From a checkpoint of a small transformer trained on Wikipedia.
Architecture: RMSNorm before each block, learned and rotary positions, no biases in attention or MLP, untied embeddings.
Training: 774M tokens, 11817 steps.
MLP neurons of a small language model. Each row is named by its layer, matrix (down: output weights) and neuron, and shows model dimensions 16-111. Each number is 200 + 40 x the weight over its row's rms, rounded and kept within 0 to 999. A neuron's up and down rows have the sign that makes its largest values positive.
A block is one neuron, or neurons of one layer that tend to fire together. Before each block is what it responds to, as a language model described it from the Wikipedia text at the highest values.

Description: Table cell separators after numbers. Pipe or semicolon delimiters right after a numeric cell in sports statistics tables, e.g. appearances | goals, as in "26 | 3".
L10.down111,183,182,191,147,233,207,220,195,217,254,129,153,171,193,264,177,263,219,188,202,170,187,173,196,104,193,316,163,249,172,140,209,210,211,306,178,231,221,183,239,154,216,179,212,223,180,203,221,166,129,226,97,189,146,184,186,191,225,233,125,189,248,135,278,163,249,235,182,134,151,179,223,147,224,265,202,137,206,150,193,218,194,149,195,146,196,176,193,161,173,205,241,123,284,198,190
L10.down127,204,265,272,218,301,228,226,239,150,166,133,218,143,195,166,221,222,168,171,206,184,248,169,210,208,169,172,136,213,150,293,200,173,193,196,309,255,237,148,159,276,119,191,210,248,226,234,138,199,207,160,217,205,231,196,173,178,233,349,142,293,216,169,272,215,178,241,259,185,201,213,219,247,192,230,247,234,206,197,230,246,189,172,253,236,239,230,278,149,214,146,218,153,196,222,232
L10.down243,141,216,191,218,173,150,232,172,218,169,230,223,203,187,236,279,149,189,216,229,194,199,203,170,149,220,209,231,181,224,186,196,91,207,275,247,168,220,223,214,213,180,179,220,233,213,230,245,281,107,229,250,152,170,189,252,212,196,178,155,206,247,149,246,220,201,244,246,234,173,198,199,111,265,224,231,202,178,202,107,243,223,150,212,138,289,180,198,211,219,219,185,183,278,204,192
L10.down279,200,195,185,99,190,195,192,201,230,273,193,221,193,182,298,218,249,185,214,177,185,138,205,163,229,223,213,176,202,240,173,224,215,238,159,175,184,309,236,199,200,231,206,129,219,216,176,237,215,210,243,173,212,250,238,254,248,225,211,229,222,199,206,286,136,224,191,162,219,104,229,255,175,234,136,278,208,197,230,301,236,235,194,171,219,219,168,225,177,259,166,151,193,128,186,186
L10.down376,201,163,220,206,195,205,199,233,151,292,241,120,203,153,226,199,158,205,178,190,214,186,204,227,200,208,201,196,261,141,171,195,245,153,129,271,193,138,167,136,183,183,187,246,160,152,187,158,176,199,199,236,192,190,174,166,138,209,261,150,179,258,191,173,178,181,260,243,244,224,185,235,194,273,203,183,156,129,185,192,193,224,161,200,200,163,168,267,215,202,179,205,222,237,141,184
L10.down581,249,207,240,105,223,160,158,135,176,226,240,147,130,198,162,172,179,203,180,93,139,227,154,143,262,197,188,177,217,183,174,217,124,140,180,207,119,222,141,270,230,215,240,156,253,193,224,258,238,190,165,170,286,185,221,273,249,205,193,239,158,175,150,276,281,222,172,190,159,96,214,161,204,261,229,279,168,161,215,153,222,208,150,274,168,214,185,289,203,181,203,207,255,213,148,201
L10.down852,207,227,181,139,190,196,225,158,268,217,199,249,158,219,186,196,224,205,242,173,184,235,191,171,196,169,213,171,116,172,155,261,199,201,187,178,146,163,193,224,188,217,174,245,143,248,268,201,183,211,202,236,179,165,193,218,161,205,251,217,252,134,269,330,254,159,154,214,236,116,175,219,218,152,268,274,312,220,282,142,209,165,165,131,213,219,214,244,118,186,183,222,121,189,216,188
L10.down890,216,238,239,162,257,182,228,160,144,249,264,199,189,185,186,202,249,170,233,217,76,164,230,256,242,160,198,179,277,249,140,227,138,220,176,200,148,231,222,202,132,171,156,199,183,214,225,270,209,225,218,239,261,156,219,232,241,169,188,270,128,162,142,215,184,225,193,181,243,166,184,206,269,266,175,203,176,175,191,201,175,191,226,248,199,238,198,163,212,204,128,224,173,175,168,189

Description: Article-opening "is". The copula "is" right after the subject name in a Wikipedia article's first sentence, especially place stubs: "Beebo is a", "Barkuriha is a village"; weaker on scattered tokens.
L19.down82,165,225,283,262,155,228,249,242,210,256,196,163,195,179,176,220,216,227,125,180,188,160,214,244,219,214,220,238,341,230,255,141,188,221,234,242,273,240,184,214,213,241,253,206,203,151,185,196,141,218,225,181,182,200,251,221,243,162,257,211,205,234,273,256,161,155,232,155,200,224,249,167,246,177,243,259,226,244,209,194,261,201,180,219,192,135,214,203,170,291,252,134,169,176,202,179

Description: Letter/word "y". Mostly "y", either the Spanish conjunction inside proper names (Defensa y Justicia, Calahorra y La Calzada) or the letter y within words (Dylan, Seychelles, thyrse), with weaker scattered hits on digits and punctuation.
L10.down317,192,233,199,254,164,120,190,175,195,223,138,98,263,187,213,208,227,219,116,259,270,171,157,185,196,228,207,200,228,230,196,231,209,219,231,195,179,137,196,197,192,149,186,220,167,226,218,194,187,187,82,179,185,213,200,197,158,239,228,133,184,145,204,181,233,170,213,179,225,144,190,156,168,278,223,197,256,154,157,164,178,258,228,173,284,163,216,269,182,273,214,199,274,220,190,218
L10.down398,184,236,189,137,107,115,215,143,235,148,231,221,209,194,293,176,163,179,196,210,167,192,149,179,210,252,155,318,191,256,258,250,158,201,171,234,236,206,163,276,271,262,235,175,200,262,151,207,167,179,177,209,191,223,175,222,266,146,183,183,208,237,233,213,273,189,176,138,216,149,195,182,176,183,198,228,192,191,182,163,197,166,242,164,188,156,256,181,155,73,172,215,165,213,138,271
L10.down415,166,169,144,206,164,91,181,181,162,244,154,144,214,192,176,186,233,200,206,200,214,317,160,265,179,224,224,171,210,258,223,226,224,172,178,196,161,204,165,190,231,162,224,216,155,206,160,218,155,112,223,233,143,168,216,231,163,196,176,203,202,210,158,199,270,147,141,277,281,212,256,234,175,195,201,185,125,227,199,155,231,206,211,146,261,177,219,171,168,201,189,184,187,165,207,202
L10.down523,291,205,210,154,187,186,161,249,150,217,143,197,252,177,205,129,213,233,232,171,235,264,213,183,204,104,241,200,179,152,232,195,182,120,191,176,151,192,221,165,259,224,195,174,148,256,176,186,160,202,236,187,188,155,180,164,203,186,183,202,195,141,171,228,209,135,193,283,160,177,137,210,311,200,249,177,195,239,198,240,202,178,243,167,180,211,178,205,231,253,255,230,190,211,248,185
L10.down583,204,214,221,203,145,200,212,176,171,216,219,134,174,195,255,221,284,251,146,234,196,150,144,185,236,198,209,260,183,173,181,156,185,192,195,259,220,206,160,223,182,200,146,203,119,240,223,276,261,191,182,240,125,177,145,140,203,181,187,135,171,176,215,210,212,202,217,247,238,244,180,166,203,253,176,181,184,193,216,216,138,209,242,190,222,129,222,167,215,216,223,233,225,155,156,209
L10.down722,176,244,201,256,175,247,216,150,181,161,205,198,191,208,175,274,217,155,173,157,167,178,273,189,182,273,174,264,280,173,165,204,200,250,214,176,136,255,175,245,205,258,189,276,283,254,202,203,259,237,151,190,156,213,215,157,156,173,180,190,224,193,223,170,137,273,230,204,238,160,231,245,169,193,93,170,264,168,199,210,163,243,172,124,118,223,173,196,177,241,124,224,168,207,204,191
L10.down1008,173,211,181,157,253,180,166,256,187,194,175,211,201,241,119,242,218,195,182,189,289,273,187,128,224,227,136,175,130,233,221,129,164,163,226,249,194,229,192,161,270,203,120,97,255,239,165,174,202,238,199,280,177,174,156,147,247,246,155,154,209,175,293,164,175,228,184,217,152,206,188,172,251,183,200,205,179,139,147,226,195,204,166,238,234,111,177,123,216,189,195,276,211,163,186,203
L10.down1010,246,151,150,250,193,209,128,222,189,267,201,191,221,197,180,127,177,190,144,257,259,206,230,174,204,205,242,227,233,158,245,176,191,232,233,166,131,181,176,223,157,145,218,184,158,219,179,151,177,193,257,219,168,260,85,220,217,233,134,220,241,173,140,169,238,177,259,252,262,202,238,223,164,244,211,229,184,259,196,128,184,190,245,170,135,219,228,215,146,186,251,193,205,174,175,236

Description: Table cell separators. Pipe separators between cells of Wikipedia tables, mostly right after a number in stats, career or election rows (2 | 1 | 0), occasionally semicolons in lists.
L19.down991,158,218,196,322,159,202,232,219,239,141,205,236,233,202,206,173,179,173,165,224,213,130,306,181,239,143,175,188,189,241,197,179,159,189,200,191,212,225,214,186,203,122,228,217,161,177,204,175,191,220,245,207,191,227,182,245,162,184,278,237,175,202,203,141,203,178,285,243,226,266,205,192,223,134,208,256,199,132,195,242,255,220,194,167,160,187,174,185,178,209,163,190,238,188,209,216

Description: Unit-conversion parenthesis. Opening parenthesis after a measurement that starts its converted value, as in 113 m (371 ft), 255 ft (78 m), 15.3 (59.5) in climate tables; weak elsewhere.
L9.down16,196,174,204,232,115,187,234,180,239,206,278,180,179,147,257,121,198,278,193,249,187,190,189,222,168,163,162,204,176,207,207,166,143,232,214,212,226,259,226,125,149,238,213,162,260,180,190,147,281,182,213,143,268,217,179,245,163,229,199,201,162,129,217,183,203,180,118,192,220,167,256,207,201,315,94,150,154,193,230,151,220,220,214,199,121,211,195,183,212,203,225,161,246,162,166,180
L9.down226,117,185,125,226,240,140,93,208,138,138,131,181,121,197,159,223,191,169,192,160,242,175,189,189,159,213,231,220,173,154,135,173,206,227,220,225,130,184,180,219,136,160,168,276,198,230,197,194,254,175,201,201,283,206,203,254,199,183,205,191,260,245,147,282,269,252,269,231,221,217,232,156,162,273,228,125,306,117,199,197,203,252,230,192,172,168,230,186,224,236,183,140,223,183,209,133
L9.down271,226,223,199,224,172,140,263,207,248,173,219,204,125,126,155,132,173,200,155,198,136,150,189,182,206,266,226,158,185,254,125,232,166,246,208,206,199,171,167,217,188,220,279,188,152,168,127,161,173,172,196,233,309,184,265,185,232,184,152,273,222,277,220,151,244,261,148,211,233,256,276,196,203,138,188,231,176,252,182,224,325,243,209,192,210,242,220,239,204,222,209,200,174,202,190,147
L9.down304,140,149,188,198,193,251,234,219,225,104,206,151,229,118,186,224,280,190,165,204,224,212,209,198,188,208,271,248,178,194,205,173,248,158,174,221,80,159,198,213,253,184,229,225,177,182,228,241,274,267,179,257,240,190,261,201,234,209,230,209,182,198,212,185,238,239,197,152,175,212,233,226,241,198,231,177,150,181,208,196,279,214,207,197,154,190,282,119,143,194,194,210,240,164,160,216
L9.down463,201,156,169,190,230,206,152,168,222,135,240,233,241,156,189,179,200,214,195,264,204,219,197,158,176,176,205,147,182,159,204,165,219,181,151,232,188,189,157,189,188,162,186,233,242,188,197,172,126,252,175,227,173,204,219,261,266,233,170,181,184,198,134,195,209,231,228,217,188,159,227,145,171,214,269,140,180,198,233,271,281,212,129,198,227,195,223,175,122,279,214,129,203,195,260,165
L9.down866,194,239,233,159,202,190,216,155,179,226,238,170,148,224,129,201,144,235,207,177,178,147,189,235,277,224,134,142,131,308,169,212,224,213,187,218,179,204,183,322,209,259,237,200,186,264,239,210,192,150,288,148,223,186,152,202,218,242,176,184,224,162,261,201,216,210,188,214,235,216,218,210,230,275,217,244,196,203,272,176,253,190,200,296,193,183,189,167,194,186,206,169,175,188,223,192
L9.down881,219,201,274,262,220,124,187,173,170,211,225,217,204,248,222,171,219,237,219,145,186,210,167,203,168,182,225,272,251,130,147,261,127,192,153,260,218,200,176,223,255,250,146,191,146,164,201,294,257,182,230,230,209,150,223,205,239,212,181,238,277,182,179,182,233,203,169,296,185,127,190,265,150,220,240,230,181,190,157,195,220,239,183,172,192,175,152,172,187,183,246,211,208,276,214,107
L9.down1014,178,206,260,226,128,212,191,224,202,228,253,179,207,196,176,208,142,154,216,187,182,181,116,220,195,227,180,212,232,214,216,182,259,130,173,247,268,125,172,237,214,198,199,205,206,132,216,207,246,180,172,205,191,220,202,205,244,174,163,212,187,224,156,212,201,191,159,142,250,192,170,123,141,300,165,153,152,205,259,188,281,175,240,195,257,270,196,230,192,136,128,100,135,181,184,214

Description: Name-ending subword pieces. Final subword pieces that complete a split word, mostly given names in tables and lists, such as Jul-ian, Christ-ine, Sophi-a, L-ive.
L9.down186,190,246,202,209,263,163,177,212,175,200,228,157,125,219,171,229,244,192,165,188,181,189,219,202,152,159,223,252,222,192,243,209,234,131,228,234,120,195,202,181,196,147,137,210,119,206,176,205,198,190,209,167,131,236,226,197,187,244,224,179,155,163,199,257,146,217,233,194,211,195,219,197,331,290,209,155,195,164,175,206,140,191,136,210,224,177,184,187,260,229,267,170,230,206,199,206
L9.down233,130,256,209,165,249,264,168,248,181,228,202,153,187,256,190,139,274,171,190,268,215,240,257,176,199,154,238,171,226,210,181,203,202,101,116,183,211,175,197,236,201,156,170,246,159,204,187,243,247,228,276,222,158,253,296,231,193,195,201,214,175,265,220,210,195,168,288,215,170,172,202,206,200,216,201,210,149,224,165,180,259,179,176,179,158,199,231,202,123,220,187,146,200,155,179,193
L9.down248,219,215,289,196,230,206,213,204,165,174,245,274,224,209,156,199,98,200,213,159,228,152,263,268,142,127,186,211,130,224,254,240,158,186,145,137,163,162,210,154,230,226,174,220,183,338,191,213,255,173,246,241,228,195,212,220,209,162,163,179,155,226,204,175,190,199,243,183,191,225,158,276,235,187,221,151,186,135,248,206,179,197,208,248,165,237,197,246,168,229,189,184,184,204,174,195
L9.down399,180,270,179,278,214,176,212,169,125,213,241,189,245,173,211,248,175,226,204,221,170,245,180,186,228,175,213,235,215,194,215,217,196,301,230,205,187,194,168,211,207,146,246,212,138,258,175,191,222,207,317,224,145,151,213,222,199,57,247,240,220,295,258,236,185,140,140,201,159,213,215,250,179,161,136,167,176,177,242,140,235,132,245,211,242,240,219,180,160,197,176,221,167,173,162,145
L9.down662,166,200,200,151,256,231,151,155,177,185,254,217,215,182,159,294,217,198,198,238,182,156,233,189,120,212,165,243,255,213,160,249,193,185,166,274,244,98,200,165,189,192,206,264,224,191,200,197,194,233,199,172,180,302,215,190,257,184,196,221,206,195,114,256,204,185,151,223,210,242,158,190,261,214,186,276,226,217,221,235,148,181,191,255,219,238,185,223,180,156,109,165,221,203,222,171
L9.down696,171,209,160,232,245,113,186,196,135,207,162,178,263,172,218,192,212,215,123,224,202,88,144,216,228,173,167,206,246,191,110,198,232,206,118,205,136,269,203,120,177,245,182,247,148,219,198,227,228,221,207,140,233,191,240,218,187,221,193,275,206,233,198,219,223,207,219,203,168,201,204,216,153,164,214,240,189,163,154,193,248,264,264,126,99,218,258,251,218,254,193,254,209,202,256,203
L9.down703,227,182,170,227,215,252,179,268,204,202,259,184,204,146,213,239,216,242,204,177,215,198,226,218,203,127,213,241,232,247,106,201,265,202,232,152,189,175,228,183,217,122,219,215,154,170,252,163,228,253,148,142,149,203,208,159,185,156,197,194,172,139,160,193,210,203,234,161,182,194,203,207,197,243,173,224,176,124,180,219,131,199,249,207,198,270,130,214,230,175,223,176,213,104,145,183
L9.down900,235,182,208,216,246,117,178,246,139,191,139,180,163,207,229,205,176,171,201,257,197,202,223,228,133,203,220,252,234,248,165,196,195,157,187,185,119,136,206,167,246,199,215,173,225,281,163,162,166,224,199,220,126,190,162,171,220,254,169,132,227,205,162,232,190,190,174,227,190,285,152,207,219,219,220,194,205,212,180,162,195,203,167,210,244,165,208,268,185,175,199,187,199,153,198,169

Description: Foreign function-word pieces. Short articles, prepositions and endings in French, Spanish or German titles and names (Les, des, y, en, La), plus the en- prefix in English words (enclosed, envoy).
L19.down191,228,112,183,183,187,150,202,217,293,222,201,208,178,171,254,180,239,184,177,214,190,120,215,178,161,208,172,178,247,147,165,222,197,203,129,203,158,198,151,164,207,214,195,224,205,153,242,222,177,164,238,200,152,221,193,180,192,229,171,168,232,202,243,188,190,134,197,217,160,300,162,181,114,142,189,224,157,197,208,215,241,265,208,191,189,192,218,218,180,163,243,162,197,160,98,236

Description: Lead-sentence "is" after title. The " is" right after an article's subject name in Wikipedia opening sentences (Barkuriha is a village); weaker on final word pieces of names like Albert-o, Ja-go-dics.
L10.down3,160,226,187,175,169,240,132,282,251,192,170,175,244,215,281,279,187,178,249,181,231,251,196,195,214,177,187,179,187,167,221,196,227,171,228,247,224,188,183,175,219,121,233,190,175,256,200,138,231,203,176,206,189,213,192,198,307,226,279,270,187,250,209,317,207,255,156,214,176,312,206,246,221,191,187,191,134,216,241,235,193,249,142,213,240,147,190,162,224,283,259,178,155,201,273,199
L10.down380,260,256,191,158,151,194,216,273,146,263,187,117,185,209,267,221,228,250,218,273,237,230,117,170,268,178,201,205,227,210,290,200,167,144,162,184,197,109,255,116,142,173,225,126,190,253,119,164,247,136,218,241,255,186,223,206,287,127,180,257,109,212,168,240,183,198,195,153,164,193,181,114,189,242,205,241,190,201,229,275,127,184,175,253,193,209,283,240,169,185,211,137,208,212,227,181
L10.down536,137,186,176,234,201,242,224,224,269,198,184,150,163,186,142,221,196,138,248,222,224,221,286,194,189,174,259,190,174,173,205,219,140,219,244,179,112,209,237,219,292,193,176,245,173,129,202,184,209,212,241,135,259,280,190,156,171,239,222,227,152,260,134,264,189,183,190,202,250,191,241,324,253,193,268,183,233,210,165,202,148,209,198,191,220,178,151,213,326,234,225,248,173,254,234,252
L10.down621,180,209,124,186,299,183,149,125,197,218,182,223,146,165,185,175,154,214,197,261,234,224,224,242,214,184,215,237,147,239,123,191,224,277,249,201,247,152,176,218,227,258,196,188,189,187,204,228,238,245,216,158,193,180,255,177,183,185,152,195,236,252,177,189,194,193,157,280,234,237,155,180,184,234,175,252,256,210,141,199,265,193,183,266,238,237,294,233,240,157,165,187,251,254,287,233
L10.down626,273,107,198,185,209,206,203,157,215,174,201,178,187,236,218,156,265,149,144,211,236,140,230,180,195,184,227,225,210,173,164,237,237,120,194,82,172,171,193,161,205,196,157,300,203,213,186,181,224,198,166,155,212,239,130,178,136,181,228,220,165,209,167,171,111,236,224,165,209,217,213,262,273,213,167,233,245,208,215,145,149,174,248,202,181,194,200,197,237,174,198,115,185,174,163,270
L10.down672,162,135,181,172,272,273,137,165,272,156,255,207,169,226,206,141,149,150,178,211,214,223,155,179,121,159,159,234,234,169,208,236,140,224,185,194,185,244,163,187,164,177,138,223,134,185,221,158,204,115,172,139,226,222,172,197,210,180,238,250,126,243,180,194,172,251,107,241,220,229,232,154,151,109,104,257,257,152,198,294,161,147,149,174,177,185,194,133,223,174,200,160,188,188,194,250
L10.down679,247,192,163,131,157,182,229,168,201,177,166,206,190,175,184,250,202,233,229,251,175,244,155,261,210,221,232,183,211,190,217,190,194,208,220,214,250,156,229,201,199,194,182,255,234,248,200,274,192,220,224,155,227,186,135,220,165,238,262,161,211,218,228,225,219,227,200,228,219,226,111,168,222,205,206,153,189,211,122,141,214,170,159,273,118,278,242,211,149,219,194,234,159,261,163,252
L10.down1017,197,213,252,188,206,223,166,197,188,201,206,188,270,196,163,158,106,282,185,234,249,159,201,237,192,130,221,184,152,183,269,245,203,150,208,155,176,148,266,185,217,214,235,215,250,194,174,188,103,197,240,183,226,190,215,147,210,207,246,177,213,267,152,161,178,218,262,224,179,283,224,232,268,195,168,198,182,216,118,164,209,190,154,195,197,240,211,168,263,193,176,96,223,262,196,179

Description: Mid-word single letters. Short word-piece fragments, often lone letters like y, s, r, inside split names or rare words, e.g. Na-y-ak, S-y-ed, Yu-r-chenko.
L9.down38,185,187,227,133,203,163,109,210,169,209,207,212,251,229,209,219,200,174,196,213,189,268,165,154,173,169,237,86,192,174,263,299,172,220,256,206,261,167,177,207,201,160,244,191,225,144,196,178,146,190,291,178,175,231,189,218,230,214,173,147,225,234,202,238,266,234,172,204,233,208,250,255,137,251,259,233,195,247,180,158,153,218,216,197,248,187,244,225,175,197,206,159,163,172,152,204
L9.down66,233,230,150,218,149,199,212,255,198,228,216,152,284,200,179,218,207,239,133,206,181,210,187,110,176,188,173,227,156,200,175,155,188,187,265,188,139,261,238,194,161,188,217,238,211,167,161,229,110,197,186,304,150,183,151,262,180,211,235,210,233,138,205,279,226,212,240,177,95,204,241,212,203,219,197,280,162,158,211,197,243,208,219,185,215,227,181,216,246,219,217,254,104,178,231,248
L9.down124,176,216,144,254,194,255,267,138,164,129,238,138,179,242,176,220,237,222,188,197,171,138,205,181,157,221,188,210,168,256,167,199,162,214,231,280,175,178,174,133,147,169,168,129,197,175,251,202,258,208,232,198,212,196,213,232,193,165,230,246,171,213,152,237,216,207,167,257,208,153,308,230,170,297,179,202,211,156,164,129,226,170,140,187,191,198,210,213,211,200,237,234,156,175,228,189
L9.down539,135,133,223,120,220,236,207,184,203,219,194,107,202,196,258,281,256,211,158,185,211,187,205,191,124,209,159,244,176,222,219,261,233,120,211,305,221,242,161,190,272,237,162,241,158,209,190,241,248,179,203,173,186,205,130,182,187,223,202,162,172,243,179,145,171,245,202,220,105,203,164,166,174,186,246,228,277,200,225,155,212,169,252,168,234,239,232,166,246,232,227,196,180,222,251,199
L9.down735,183,292,130,242,201,210,266,147,124,252,135,227,181,96,134,166,207,95,212,203,234,172,122,232,238,284,157,252,162,179,162,170,291,159,217,119,233,182,222,117,179,170,170,189,174,219,201,163,200,188,142,159,213,216,241,190,213,109,201,212,228,190,118,238,198,250,207,167,227,216,185,189,145,222,187,199,200,144,250,235,204,260,202,193,185,233,204,204,184,218,244,213,206,214,208,174
L9.down770,246,291,224,219,188,218,264,123,168,237,215,192,202,104,150,225,228,146,149,168,260,235,195,178,169,166,228,137,227,146,182,171,190,191,235,85,190,273,204,239,230,230,215,214,163,252,193,196,240,189,191,279,172,153,92,134,137,207,174,246,203,154,83,225,144,280,295,167,126,263,192,254,232,217,248,231,200,207,238,218,216,205,229,207,179,280,262,197,253,190,131,199,155,164,215,205
L9.down797,174,227,247,278,213,222,208,141,170,153,124,164,218,199,153,281,212,209,182,165,229,165,191,194,239,195,220,235,192,126,178,145,244,175,233,205,153,202,190,190,126,242,237,262,253,190,166,199,232,207,161,256,245,176,211,217,104,243,203,220,239,208,208,247,211,248,236,215,212,244,201,236,202,242,200,153,193,174,150,113,211,223,218,129,138,174,253,250,230,222,201,183,199,133,174,246
L9.down872,182,186,204,229,203,240,180,205,116,129,238,263,195,158,201,199,175,135,189,144,259,165,195,184,179,244,222,202,207,197,228,217,182,215,166,161,286,242,155,195,185,190,181,225,199,211,180,214,211,174,168,332,198,213,121,165,188,135,143,216,205,189,190,147,206,221,192,187,228,188,219,214,169,251,168,255,147,198,241,145,165,107,223,167,179,271,313,173,197,186,188,222,232,117,201,177